{
  "n_layer": 16,
  "d_model": 384,
  "n_head": 6,
  "n_kv_head": 6,
  "head_dim": 32,
  "d_mlp": 1024,
  "vocab_size": 19600,
  "activation": "swiglu",
  "norm": "rmsnorm",
  "norm_place": "pre",
  "norm_eps": 1e-06,
  "positions": "rope",
  "rope_base": 10000.0,
  "rope_fraction": 1.0,
  "qk_norm": true,
  "attn_scale": 0.319,
  "bias": "none",
  "tie_embeddings": false,
  "parallel_block": false,
  "init": "normal",
  "init_std_qkv": 0.039,
  "init_std_o": 0.00976,
  "init_std_up": 0.039,
  "init_std_down": 0.00423,
  "optimizer": "muon_variant",
  "lr": 0.00912,
  "lr_mult_o": 1.5,
  "lr_mult_down": 0.7,
  "lr_head": 0.00874,
  "warmup_steps": 0,
  "schedule": "wsd",
  "decay_fraction": 0.517,
  "decay_shape": "linear",
  "final_lr_fraction": 0.05,
  "batch_tokens": 65536,
  "seq_len": 256,
  "doc_mask": false,
  "train_tokens": 527500000,
  "steps": 8050,
  "dataset": "wikipedia_en"
}
MLP neurons of a small language model. Each row is named by its layer, matrix (down: output weights) and neuron, and shows model dimensions 64-127. Each number is 50 + 15 x the weight over its row's rms, rounded and kept within 0 to 99. A neuron's up and down rows have the sign that makes its largest values positive.
A block is one neuron, or neurons of one layer that tend to fire together. After each block is what it responds to, as a language model described it from the Wikipedia text at the highest values.

L6.down252:68 64 28 44 55 47 63 25 45 73 34 52 38 57 59 27 59 99 52 35 45 39 49 41 65 41 71 51 59 59 78 57 21 42 45 36 41 56 31 53 41 32 77 71 54 23 76 30 21 64 35 46 59 52 53 34 65 68 18 43 64 88 69 80
L6.down530:30 49 27 45 73 42 73 40 64 62 57 88 66 56 57 60 44 73 40 61 51 46 56 38 30 44 36 34 56 57 52 72 63 54 74 49 62 67 35 33 50 51 53 48 55 64 79 41 12 60 43 39 49 52 49 43 61 57 36 51 65 27 40 45
Responds to: Prepositions like to, in, of, into, out of introducing a destination, location or source, often after motion verbs in narratives (took him to, out of prison, relocated to).

L9.down210:36 29 68 54 38 38 49 51 59 45 43 56 31 53 52 64 39 39 46 30 45 30 54 22 49 70 63 52 39 62 38 36 33 25 45 67 53 47 60 43 32 65 69 40 34 51 41 26 42 56 70 50 42 48 77 56 52 53 49 48 68 46 26 56
L9.down334:49 61 44 43 52 68 54 41 61 66 61 59 57 47 49 50 21 75 24 42 61 45 40 56 54 60 30 42 44 30 63 38 65 54 41 51 37 54 49 66 40 72 45 46 47 65 37 18 49 68 17 43 33 34 51 41 63 54 75 68 44 59 34 55
L9.down549:68 56 65 49 68 40 36 53 57 54 63 61 39 41 55 41 78 49 58 76 14 41 59 44 50 50 53 76 49 74 38 45 43 39 48 56 20 70 59 45 65 30 40 50 61 58 62 17 52 67 88 44 61 59 67 57 39 55 63 18 50 70 48 53
L9.down834:44 30 45 53 30 58 65 37 35 53 55 60 46 31 63 40 47 43 51 49 39 46 68 83 49 50 55 25 58 62 33 57 12 62 54 57 57 48 32 74 52 35 35 52 72 59 76 48 68 40 49 58 58 50 48 44 55 25 39 75 64 43 51 25
Responds to: Articles and early modifiers opening a noun phrase that classifies or describes a subject after as, was, considered, such as an, a, serious, another.

L6.down271:40 70 53 64 50 26 64 43 40 51 64 75 57 38 49 53 66 37 61 57 74 60 58 32 75 51 42 64 61 36 47 42 57 48 56 66 25 51 55 32 37 61 63 45 52 40 31 33 42 63 45 58 47 22 48 38 34 57 39 50 65 71 23 78
L6.down361:49 53 37 58 56 33 64 56 75 58 42 73 72 84 32 33 37 72 43 39 67 44 53 69 66 33 54 38 34 61 55 42 36 55 29 66 55 36 41 49 54 33 51 25 49 59 21 27 49 48 41 43 70 57 49 59 54 36 38 44 32 66 34 92
Responds to: Mostly "with" opening an attached clause after a comma or finished clause, e.g. "…, with the option", "ended the season with 2 wins"; occasionally verbs like make, sees, shows before an object.

L10.down106:72 17 99 48 40 45 17 26 16 28 86 43 38 55 44 48 48 57 40 49 38 28 33 47 67 66 71 46 59 88 29 48 68 39 58 47 72 75 33 57 54 55 28 29 57 52 59 48 66 46 32 72 47 53 49 71 55 29 50 54 43 65 51 29
L10.down161:36 22 59 47 65 17 87 47 49 54 52 50 54 51 31 40 58 47 75 48 23 45 68 40 44 57 51 36 67 50 73 44 58 56 81 16 57 56 61 61 39 45 54 47 25 56 44 31 25 43 36 44 50 39 61 69 58 57 87 51 44 35 48 52
L10.down358:45 38 44 61 51 48 48 63 42 57 47 33 55 57 50 61 31 69 60 38 44 35 35 36 71 33 48 60 58 50 67 40 41 64 59 70 54 36 64 66 31 57 60 38 33 65 57 50 56 60 47 69 46 58 46 64 62 59 33 56 49 41 49 57
L10.down444:50 51 54 42 46 67 50 42 42 52 55 59 45 34 16 66 55 66 47 39 43 38 47 21 46 22 44 76 57 34 40 41 42 53 31 30 13 40 67 55 33 40 61 46 43 46 54 49 62 39 58 45 53 69 61 48 64 25 56 73 70 42 41 38
L10.down680:48 38 40 57 60 74 38 41 37 35 57 44 40 49 20 33 51 72 49 54 58 67 53 12 51 44 16 46 17 59 69 49 59 55 54 37 64 44 39 73 65 32 49 54 38 28 56 58 69 47 36 48 46 38 45 48 49 37 21 51 67 35 36 42
L10.down859:75 67 49 60 69 48 66 68 75 47 42 16 52 39 21 29 45 37 12 48 56 24 30 74 57 45 65 54 21 41 54 54 69 67 51 54 69 80 51 62 33 55 64 64 27 35 65 28 52 54 60 69 55 19 65 68 39 47 62 72 74 66 27 72
L10.down925:65 53 54 53 65 35 33 61 35 29 72 54 46 68 31 59 57 71 57 44 46 18 61 52 61 71 59 54 57 40 48 45 44 59 22 49 64 32 79 50 21 51 28 41 34 26 68 40 54 29 67 81 46 49 34 46 69 57 37 70 49 64 63 44
L10.down941:48 40 14 71 62 58 57 28 42 73 46 44 43 43 43 60 57 65 58 36 62 46 37 59 46 52 69 75 42 39 59 38 04 70 32 53 79 43 45 53 27 29 36 65 55 86 84 41 83 70 63 39 29 57 73 56 66 45 48 70 14 59 51 51
Responds to: Words inside court and criminal-case phrases in legal passages, such as acquitted of, United States District Court, Supreme Court; weaker on scattered function words.

L10.down91:42 30 21 34 73 50 38 62 28 38 42 51 28 40 20 37 62 39 64 26 24 21 38 52 32 69 38 42 36 42 61 55 54 51 37 42 44 37 48 35 62 49 66 60 32 36 72 32 45 43 38 49 48 45 60 64 60 55 49 68 52 52 59 53
L10.down225:55 54 41 69 25 63 64 46 77 61 43 26 81 47 35 51 70 36 57 50 54 33 66 44 49 46 52 57 54 38 51 33 31 25 53 59 63 40 74 45 44 58 55 61 69 58 24 38 55 36 77 55 67 54 23 57 59 60 68 48 41 34 78 25
L10.down292:64 46 62 48 79 60 49 77 62 73 52 44 60 45 50 60 06 66 83 40 64 67 38 47 55 39 50 49 47 60 63 66 23 71 27 44 58 65 72 32 41 45 34 64 43 72 59 72 63 65 50 68 58 44 64 57 39 50 41 52 58 67 33 35
L10.down464:66 46 48 40 46 53 44 51 45 43 35 53 25 64 35 44 37 16 67 33 35 41 46 52 56 61 54 81 55 55 48 61 24 76 41 60 42 51 50 52 32 46 67 53 54 66 55 62 39 53 63 34 77 56 80 44 44 59 44 56 75 65 56 46
L10.down569:58 38 37 53 40 52 48 65 52 46 52 69 34 72 47 60 44 55 57 66 26 44 50 51 48 53 51 43 30 41 27 69 51 64 51 53 34 52 58 38 59 62 54 38 32 57 46 43 48 37 53 42 44 43 63 33 67 49 49 47 68 57 59 67
L10.down611:81 56 57 32 40 46 52 31 38 30 69 37 71 55 45 10 32 44 67 38 62 43 52 42 47 47 45 62 29 29 88 47 43 45 46 58 83 35 34 79 55 51 63 38 22 57 52 59 41 67 70 68 41 39 28 53 42 48 53 44 31 53 44 52
L10.down957:32 42 26 44 56 43 32 35 41 16 59 55 59 56 61 32 47 42 54 53 51 67 56 85 35 42 35 29 43 31 61 43 29 61 44 56 51 40 34 24 68 31 44 69 51 29 53 34 52 51 54 64 49 51 45 65 38 42 56 19 42 63 59 43
L10.down1015:36 64 49 15 97 72 72 64 66 49 38 40 43 54 43 51 47 55 65 40 40 35 42 35 40 48 32 57 42 50 39 65 74 85 52 49 32 30 46 47 55 52 59 49 58 68 59 48 48 56 59 55 55 44 51 42 73 49 39 49 55 54 64 69
Responds to: Final punctuation ending a paragraph or heading right before a line break: closing periods and == of section headings like ==Results==, ==Awards==, plus table-row line breaks.

L9.down100:49 49 51 48 48 66 70 45 68 67 28 55 83 57 86 46 45 41 55 52 34 82 30 44 57 69 38 41 34 28 48 50 70 55 39 45 36 57 64 58 65 33 31 39 68 69 32 43 75 61 54 27 57 78 64 37 56 50 72 34 55 61 61 48
L9.down822:65 46 61 34 46 66 60 49 22 53 35 31 67 71 50 31 34 37 47 56 50 75 44 49 49 12 62 54 41 81 39 38 25 49 55 54 54 36 59 65 57 47 69 41 56 66 44 40 19 54 37 59 53 53 39 58 18 66 33 56 55 69 40 48
L9.down938:29 49 50 48 36 33 60 41 33 34 45 47 59 79 51 51 47 54 52 37 59 70 62 38 49 40 46 65 48 69 56 30 57 27 40 77 68 50 42 66 57 46 37 41 36 66 70 36 36 58 50 34 40 57 63 52 14 31 51 39 51 32 36 57
L9.down1000:54 35 47 49 40 49 52 31 50 58 28 75 61 38 79 27 71 55 55 42 51 63 60 71 64 05 21 77 41 64 65 54 81 39 40 47 54 60 43 57 46 51 30 55 32 57 40 07 61 81 43 68 56 70 56 44 31 41 35 34 38 76 29 51
Responds to: Verbs or their final word pieces that take a direct object or a to-infinitive next, such as led, helped, want, compelled, invites.

L6.down685:51 54 53 43 20 55 53 55 47 46 47 64 63 44 62 52 67 46 41 29 64 48 50 55 48 32 61 55 50 49 59 51 58 67 66 52 52 42 36 24 57 44 58 69 39 29 40 68 34 16 50 84 40 59 65 58 56 15 68 55 55 64 19 67
L6.down840:24 43 57 53 19 50 65 21 60 44 52 54 55 60 68 49 64 60 69 57 56 42 62 56 76 41 75 55 47 87 57 32 37 47 47 40 73 33 48 26 54 64 61 59 39 11 35 39 61 65 41 39 58 51 54 40 54 53 51 62 50 55 53 54
Responds to: Words like first, last, only, one, main, part right after "the" or at clause start, before the noun they single out.

L9.down665:55 54 61 27 44 27 57 37 63 35 57 48 45 70 52 47 54 42 83 47 43 47 36 42 39 59 52 36 63 62 47 62 32 43 34 41 46 91 14 43 28 61 56 67 33 30 48 41 33 39 39 32 58 51 73 58 34 50 38 99 51 36 52 60
L9.down774:37 54 45 74 63 36 13 53 35 64 48 43 39 35 32 34 52 31 34 47 62 56 54 31 65 53 54 50 49 59 51 53 03 62 62 27 62 51 57 37 32 65 50 58 69 59 33 40 57 49 65 33 66 47 59 75 34 43 39 63 64 87 21 47
L9.down881:63 48 18 59 47 30 36 48 51 24 57 46 74 61 55 15 68 49 41 33 26 49 46 18 52 48 60 62 44 37 61 68 40 55 60 48 31 41 60 40 33 44 67 46 65 51 58 59 28 39 57 34 54 36 27 64 66 51 50 46 48 59 42 51
L9.down914:43 67 88 39 49 44 48 68 46 55 33 49 55 63 44 43 65 60 59 44 42 60 17 28 55 27 70 48 25 42 38 62 63 45 74 47 49 50 63 60 53 73 52 69 47 60 29 53 59 25 42 27 46 20 66 46 27 40 43 36 60 74 58 29
Responds to: Tokens that close a block of text just before a line break: the closing == of Wikipedia section headings (==Results==, ==Honours==), or a paragraph's final period or quote.

L10.down65:30 48 59 44 44 31 55 61 45 53 39 76 70 89 68 65 39 67 44 63 48 40 23 37 48 40 48 27 70 29 46 51 64 69 68 53 25 34 56 58 46 70 45 38 33 49 64 26 36 38 29 51 47 61 68 54 36 20 31 29 46 41 63 66
L10.down283:66 66 58 55 28 61 67 30 86 67 67 24 50 63 43 62 53 77 48 31 65 67 46 72 55 57 64 46 54 69 34 57 88 54 25 44 48 31 76 39 49 44 52 39 49 64 64 45 12 60 56 54 33 52 70 52 59 69 27 30 70 72 69 47
L10.down412:35 33 40 54 41 41 51 63 44 78 27 32 69 31 55 34 69 52 58 56 54 35 68 59 72 70 44 73 37 48 59 74 51 56 29 66 45 40 52 28 45 40 60 40 43 56 71 34 29 34 36 80 57 14 57 34 10 47 69 51 19 48 36 42
L10.down455:70 75 26 50 17 67 38 42 38 66 53 50 77 48 50 55 44 63 49 60 29 81 66 51 75 48 67 50 48 64 55 50 60 77 00 50 35 26 77 26 40 79 53 32 39 64 71 60 57 42 24 37 64 51 59 35 32 58 49 12 38 50 49 32
L10.down589:60 60 72 73 37 63 76 77 16 67 56 37 62 19 42 50 63 71 48 32 59 57 65 54 50 65 32 47 41 50 39 62 26 24 33 43 44 43 78 45 50 39 57 41 61 27 32 62 57 48 49 37 72 61 47 41 26 67 44 20 69 38 59 68
L10.down618:48 42 66 65 76 34 57 45 45 31 41 55 45 30 20 55 45 50 32 41 57 65 44 59 58 65 70 67 45 35 43 26 57 31 21 17 55 75 65 56 46 57 47 40 51 64 43 50 65 71 52 64 43 59 29 52 53 46 57 45 38 70 60 69
L10.down937:33 35 71 38 52 42 36 61 63 62 21 63 62 66 71 32 53 69 65 62 66 66 65 47 52 58 39 48 21 57 71 26 36 52 39 58 62 54 56 64 60 49 47 22 54 30 67 69 35 14 77 41 45 66 53 54 65 45 35 50 37 68 65 65
L10.down962:54 38 48 03 46 39 26 33 77 43 81 47 87 54 37 48 55 49 52 38 50 61 72 59 89 27 45 57 45 51 33 67 44 49 45 33 30 58 30 45 57 65 60 17 56 71 64 72 54 49 52 31 51 55 43 58 61 71 29 55 46 44 56 63
Responds to: Transitive verbs like make, give, offer, want, have, especially causative or light-verb uses before an object: making Barbara incapable, gave it, offers him; also stray capital letters in tables.

L6.down728:54 58 76 21 53 47 54 61 37 37 33 31 28 54 46 52 52 70 19 34 37 22 44 31 69 51 62 40 52 76 47 46 60 48 37 61 60 63 40 52 20 63 55 45 56 37 45 41 43 25 28 74 67 33 77 39 48 58 48 54 32 49 50 65
L6.down765:49 65 58 51 60 29 80 58 66 34 63 33 41 56 58 62 67 45 66 53 52 32 80 47 31 56 35 64 38 35 57 39 81 53 62 37 57 40 59 56 52 70 76 71 51 54 57 65 58 35 44 47 37 37 28 58 91 27 35 55 48 67 60 44
Responds to: Mainly the colon inside song durations in track listings (5:17, 4:30); also middle tokens of set phrases such as United States, Foreign Office, "3 out of 5".

L6.down742:59 65 58 46 27 66 31 66 40 34 57 62 58 44 43 46 50 47 57 24 45 38 69 50 57 72 64 55 76 42 45 58 13 63 64 42 48 50 65 58 56 47 53 52 49 32 54 60 45 22 51 71 56 43 36 53 90 46 35 44 28 63 43 68
L6.down974:70 75 35 68 58 45 31 54 50 44 49 35 50 80 70 55 82 55 60 52 52 55 54 33 47 42 57 49 60 35 40 18 48 62 52 20 46 59 50 60 56 62 64 66 68 76 38 79 64 15 86 59 48 41 49 54 49 68 26 63 52 80 60 45
Responds to: The closing == or === of Wikipedia section headings such as History, Taxonomy, Plot, and the final period or colon ending a paragraph right before a section break.

L10.down287:51 36 84 61 40 42 55 60 61 18 47 56 53 54 62 39 38 65 60 71 41 32 51 41 23 51 52 33 63 48 48 32 40 57 51 56 57 37 10 54 66 65 29 25 32 20 57 65 42 45 61 37 47 52 35 61 37 65 31 37 20 65 53 45
L10.down354:60 46 38 66 56 44 55 38 52 69 27 49 51 46 46 27 64 39 51 51 78 42 41 37 51 64 42 45 53 25 33 27 45 75 44 27 36 48 49 69 70 63 51 48 49 47 35 52 50 38 46 50 52 31 63 70 29 46 68 61 51 56 63 59
L10.down361:40 34 48 45 42 56 52 09 42 37 64 54 44 60 53 39 56 43 54 41 48 28 35 30 53 51 57 68 57 62 29 50 34 47 59 40 61 46 35 65 62 70 42 50 76 22 49 44 58 58 48 70 50 59 59 56 60 40 65 59 76 50 55 61
L10.down601:53 55 50 54 62 50 73 43 60 18 48 59 65 25 72 37 41 46 48 44 31 15 43 48 34 42 59 51 54 66 39 65 15 46 36 69 56 19 41 45 54 37 50 54 26 84 56 27 67 31 75 48 55 46 28 56 45 63 38 62 45 41 40 50
L10.down624:57 49 69 49 32 52 51 55 62 45 41 51 71 54 44 57 43 54 48 58 65 62 37 67 47 44 54 44 68 36 45 37 37 29 39 62 53 43 71 52 60 59 65 47 45 38 56 41 25 78 57 09 55 59 67 44 53 37 55 44 39 60 77 57
L10.down819:42 66 37 57 47 64 50 59 76 48 41 45 48 52 63 59 42 39 65 46 80 72 51 22 46 43 42 73 45 48 36 43 56 49 53 47 42 43 15 47 64 42 43 39 68 54 57 56 64 68 49 37 44 48 72 43 42 69 57 59 67 46 66 49
L10.down948:54 60 54 28 70 52 39 60 56 45 42 55 56 42 47 36 54 29 56 49 42 78 56 57 33 63 64 23 45 34 92 20 45 45 45 37 39 55 31 27 54 36 73 29 65 61 80 40 46 57 70 77 54 44 64 52 47 53 65 49 57 82 88 39
L10.down975:70 56 45 71 58 48 24 52 36 31 45 42 26 60 37 63 50 51 77 83 22 57 73 49 58 69 41 49 53 51 58 46 15 62 30 14 57 31 64 65 36 65 47 54 48 26 47 50 30 32 38 55 64 60 46 64 54 45 53 55 39 99 41 38
Responds to: Tokens that close a text block just before a line break: closing == of section headings (Production, Results), paragraph-final periods, table header rows.

L10.down107:22 49 38 45 56 53 40 55 71 42 18 59 83 53 66 72 45 54 31 55 13 62 35 28 71 33 44 49 46 47 35 40 35 52 36 28 41 28 40 46 56 66 48 67 97 70 54 41 40 48 66 81 45 49 38 52 59 41 67 50 41 53 54 36
L10.down278:57 58 81 20 51 53 49 45 62 38 34 38 45 46 44 73 59 36 34 37 00 39 59 63 68 61 67 60 46 57 43 48 67 49 75 70 60 32 62 26 47 58 51 52 49 44 38 23 44 23 23 32 34 66 30 44 64 53 54 63 17 42 50 44
L10.down310:54 42 51 52 34 28 73 52 61 43 56 42 73 65 42 58 54 58 38 53 74 67 54 41 41 23 45 70 59 54 29 76 43 59 57 70 58 64 32 15 64 09 52 70 35 48 55 23 55 29 59 76 41 44 52 54 40 57 70 48 42 21 51 59
L10.down479:47 27 50 36 53 60 51 43 43 42 51 72 48 63 65 66 74 42 23 45 56 62 68 03 48 92 37 62 55 92 42 30 42 41 37 30 75 53 80 35 37 35 30 57 73 23 56 61 68 52 54 61 48 42 36 53 42 59 49 40 77 52 73 29
L10.down634:69 59 66 37 68 47 42 79 56 51 55 78 47 64 56 08 66 54 42 40 64 44 68 42 50 70 50 54 41 60 52 63 31 25 69 52 30 33 58 64 62 59 66 63 31 19 48 54 71 65 80 54 59 42 59 58 39 51 57 48 46 41 81 58
L10.down823:57 68 53 54 55 65 40 56 43 55 55 48 65 53 52 48 56 57 73 45 45 34 57 51 38 44 54 53 59 51 43 51 18 50 52 42 70 45 51 33 63 47 33 48 40 33 39 64 32 53 72 79 34 38 42 61 27 44 48 51 77 74 45 28
L10.down875:00 37 44 47 61 36 37 63 37 63 38 53 38 57 52 57 38 46 40 59 55 52 47 51 33 52 26 48 46 77 68 39 24 49 39 21 52 66 64 63 51 37 48 59 44 36 61 33 23 55 47 59 56 25 23 48 40 49 47 29 54 35 56 42
L10.down990:59 04 56 48 56 71 60 35 66 78 51 43 60 65 49 29 82 39 51 39 60 40 61 33 29 30 59 67 55 53 48 43 56 71 61 52 71 52 42 71 78 31 41 44 60 36 47 45 26 75 44 54 23 44 17 45 32 36 39 46 25 58 49 35
Responds to: Function words just before a following object or example phrase, mostly "such" (as), "known" (as), and prepositions like to, of, from.

L6.down318:35 59 65 55 63 71 48 75 62 46 42 44 55 32 69 48 51 40 58 48 77 64 66 50 29 44 42 54 64 50 28 31 62 52 57 36 75 56 81 60 29 38 57 55 69 57 33 44 50 66 77 41 49 67 18 50 16 33 35 68 53 46 71 75
L6.down413:29 56 60 59 62 68 56 41 39 54 51 42 64 51 65 46 53 65 21 76 56 71 59 78 49 25 60 61 54 26 69 32 04 60 47 21 67 55 44 89 57 28 60 63 35 53 43 33 73 28 42 44 42 56 41 67 45 37 59 45 42 20 45 45
Responds to: Main verbs right after a named critic, outlet or study in reviews and arguments, such as said, stated, described, commended, argue; weaker on other verbs and "on".

L9.down33:37 44 61 34 40 47 42 40 44 52 70 56 47 46 40 54 16 86 49 65 51 69 28 40 64 67 46 64 46 33 45 57 45 12 80 75 60 49 47 44 65 53 55 68 37 53 49 44 68 30 50 17 39 67 55 37 23 54 49 29 46 20 64 54
L9.down496:70 59 50 70 32 53 51 35 47 30 67 63 76 73 42 25 53 54 47 44 01 58 32 72 56 34 66 36 61 47 65 39 60 43 72 67 62 49 55 46 70 76 77 27 25 68 51 45 59 63 48 86 36 48 60 39 47 49 29 41 51 71 64 39
L9.down551:53 38 60 47 66 72 63 41 60 34 35 27 41 41 59 67 15 31 59 54 32 73 55 38 88 45 52 60 60 50 11 61 42 72 43 45 51 39 97 39 65 55 49 58 50 62 68 48 52 70 34 57 32 74 60 46 48 76 56 46 23 58 51 43
L9.down907:36 80 68 69 54 40 35 39 66 36 38 41 57 72 46 39 38 31 69 32 53 51 39 61 49 43 30 82 68 70 57 38 38 30 62 59 24 68 63 53 60 53 35 45 31 21 39 59 47 53 53 64 42 43 71 28 44 59 43 55 45 37 73 57
Responds to: Mostly "of" after a critic's name in review sections (Kyle Anderson of Entertainment Weekly), plus "and" joining parts of a subject or list (His mother and aunt, jazz and flamenco).

L10.down38:49 54 56 50 47 44 67 58 68 49 25 53 44 68 52 38 33 40 44 58 67 67 35 25 44 48 44 40 51 51 43 55 53 64 61 52 49 45 27 59 53 49 68 78 30 68 66 47 57 44 53 46 33 62 29 73 48 34 53 44 35 36 42 63
L10.down167:59 62 49 36 51 64 57 35 36 22 30 55 53 80 18 67 68 34 54 91 55 56 39 39 34 38 45 42 49 53 69 23 41 36 43 56 52 30 54 51 65 22 63 15 66 15 49 60 61 64 57 60 38 46 79 49 50 67 52 54 45 68 54 69
L10.down175:40 62 48 76 30 47 57 54 62 40 38 39 55 29 76 65 83 69 57 64 49 69 58 48 31 45 24 61 60 43 45 39 37 49 33 61 47 43 35 71 70 35 75 35 61 39 49 43 35 59 80 77 46 40 11 25 55 50 61 58 34 25 58 41
L10.down396:65 49 59 38 47 43 57 31 68 56 43 57 50 53 49 48 57 41 54 40 41 39 52 48 35 33 64 54 79 77 70 59 33 52 42 25 50 69 80 83 91 45 66 79 41 45 47 83 69 46 44 37 58 61 51 21 55 49 43 38 54 57 74 33
L10.down417:56 50 89 60 35 62 56 46 40 43 35 65 50 60 41 38 76 44 66 54 44 72 55 50 45 73 37 41 33 50 70 36 47 67 44 77 40 51 51 42 61 37 55 61 60 17 64 64 44 33 56 65 34 72 50 23 52 82 56 40 57 41 46 54
L10.down421:41 46 77 68 65 87 89 49 46 25 34 14 36 38 52 65 67 48 30 20 48 79 57 43 25 44 43 83 34 69 58 58 36 23 45 60 59 61 48 68 36 83 64 68 45 46 44 50 46 47 60 61 57 26 37 46 74 61 70 39 39 40 29 34
L10.down676:41 56 63 54 51 43 61 61 57 37 55 33 51 55 45 49 41 33 45 32 28 66 46 90 40 46 53 62 43 42 67 20 32 30 72 76 63 57 45 35 54 77 74 45 35 25 55 51 39 56 42 55 69 39 63 38 60 59 58 45 47 40 59 60
L10.down727:70 47 30 59 36 46 44 32 40 28 74 32 64 43 58 39 54 04 55 11 45 67 42 40 59 43 45 53 51 60 47 50 36 64 66 28 74 54 21 63 54 67 41 62 81 54 46 59 53 54 33 61 38 70 76 53 37 29 51 58 45 38 47 18
Responds to: First word of a ranking or superlative noun phrase after "one of" or "was/is", such as the, 10, four, leading, third.

L6.down22:59 73 32 33 62 62 42 76 24 18 42 60 41 75 44 46 53 78 73 59 64 27 64 41 66 85 33 38 52 44 41 59 24 48 43 53 47 55 35 50 36 45 55 29 44 40 52 26 35 25 62 22 75 40 79 58 61 32 66 38 37 15 51 50
L6.down718:69 62 61 70 47 22 51 59 38 56 27 43 38 54 56 47 41 37 55 32 75 53 55 33 59 62 63 61 40 39 74 56 42 37 49 41 87 34 53 42 47 56 42 67 52 66 34 52 69 27 64 66 42 26 57 55 79 55 64 62 34 53 56 48
Responds to: Sentence-final periods (also quote-period combos and closing ==) that end a paragraph in Wikipedia articles, just before a blank line or new section heading.

L9.down141:38 63 68 32 38 63 41 30 44 55 57 67 83 24 52 55 61 54 33 48 55 42 51 72 55 27 49 61 56 19 77 32 57 44 17 36 41 35 53 77 36 60 32 17 45 61 36 66 56 58 72 62 66 56 30 51 46 60 57 51 57 15 42 72
L9.down656:53 72 51 51 45 52 72 21 44 55 49 73 63 67 25 33 56 32 51 48 73 47 55 62 53 66 60 57 40 59 80 69 71 54 65 74 21 50 42 23 39 36 51 49 32 41 45 62 30 55 66 81 40 43 23 72 20 40 35 55 45 58 41 54
L9.down804:64 44 84 53 65 66 46 32 32 49 21 76 61 42 51 16 46 72 35 24 55 48 37 57 41 55 52 80 52 60 75 60 51 65 48 58 46 50 55 27 58 19 46 53 34 71 49 38 85 46 62 57 60 52 42 73 37 52 64 19 47 63 49 57
L9.down832:81 40 43 66 63 69 13 43 26 52 46 54 46 51 52 37 39 93 74 33 37 71 43 63 57 64 55 61 37 26 76 67 47 63 43 56 39 57 68 60 49 34 52 38 81 41 74 47 52 38 46 33 51 51 26 49 50 63 55 24 27 38 38 49
Responds to: Function words that call for a fixed next word, mainly such and known before as, plus first, so, would, and table pipes.

L9.down328:61 54 42 41 31 43 55 56 48 38 49 58 29 57 19 61 32 25 73 37 47 37 47 38 68 41 57 51 37 62 28 84 56 60 46 41 60 53 61 51 36 41 38 46 56 58 32 68 42 57 54 45 70 50 78 28 48 62 71 68 65 43 71 50
L9.down554:61 58 43 50 41 64 27 61 45 56 71 42 42 74 49 62 36 38 43 54 44 40 47 67 55 38 62 55 43 53 58 13 48 70 47 56 59 53 33 45 36 46 57 41 64 26 45 54 34 43 52 37 66 48 38 65 43 36 82 35 59 38 58 34
L9.down585:48 64 46 67 38 62 57 40 56 37 58 54 61 48 43 52 40 26 75 47 51 33 42 50 51 69 61 56 43 46 31 41 53 69 53 48 39 50 70 44 50 58 52 32 49 70 59 52 62 41 62 49 69 52 66 48 39 49 41 53 44 54 68 49
L9.down862:46 43 41 29 55 45 77 75 51 34 26 37 39 88 68 55 46 71 72 82 54 43 33 64 43 74 53 29 46 40 46 63 03 56 36 54 62 48 52 64 52 59 53 40 48 19 52 41 56 36 43 37 27 60 56 44 78 68 29 47 61 62 42 65
Responds to: Final token of a line before a blank line, mostly closing == of section headings (e.g. ==Results==) and paragraph-final periods or quotes.

L9.down242:44 26 60 57 69 40 31 28 53 39 43 48 51 26 52 43 42 64 48 55 70 70 32 45 60 74 49 43 74 63 53 48 72 61 57 36 50 27 71 34 30 49 79 30 39 68 51 55 26 47 48 45 47 32 52 40 32 39 34 40 34 52 58 48
L9.down287:42 45 51 62 57 47 60 63 63 53 37 34 37 51 33 52 34 86 85 71 68 72 76 19 49 35 57 44 46 67 65 54 22 47 34 23 70 67 26 55 28 29 60 65 02 62 64 42 57 24 64 18 46 53 31 35 62 44 42 43 60 60 48 67
L9.down696:51 51 21 51 70 56 56 41 50 40 24 17 41 64 62 59 43 59 43 64 89 65 60 69 22 44 24 44 40 24 31 11 37 55 78 54 63 31 27 62 16 47 38 72 41 62 49 64 48 55 37 72 73 50 49 13 52 52 61 46 60 54 69 65
L9.down923:76 45 43 78 39 38 58 45 55 16 35 27 46 62 32 40 40 53 46 36 49 83 49 51 43 69 46 48 60 20 51 49 33 43 40 43 33 46 80 66 74 47 75 80 44 79 53 76 72 63 63 53 57 55 53 34 47 64 66 53 57 41 60 50
Responds to: Connecting words inside names of ministries, departments, committees and commands, such as Ministry of, Subcommittee on, Transport, Local; also some mid-word pieces of proper names.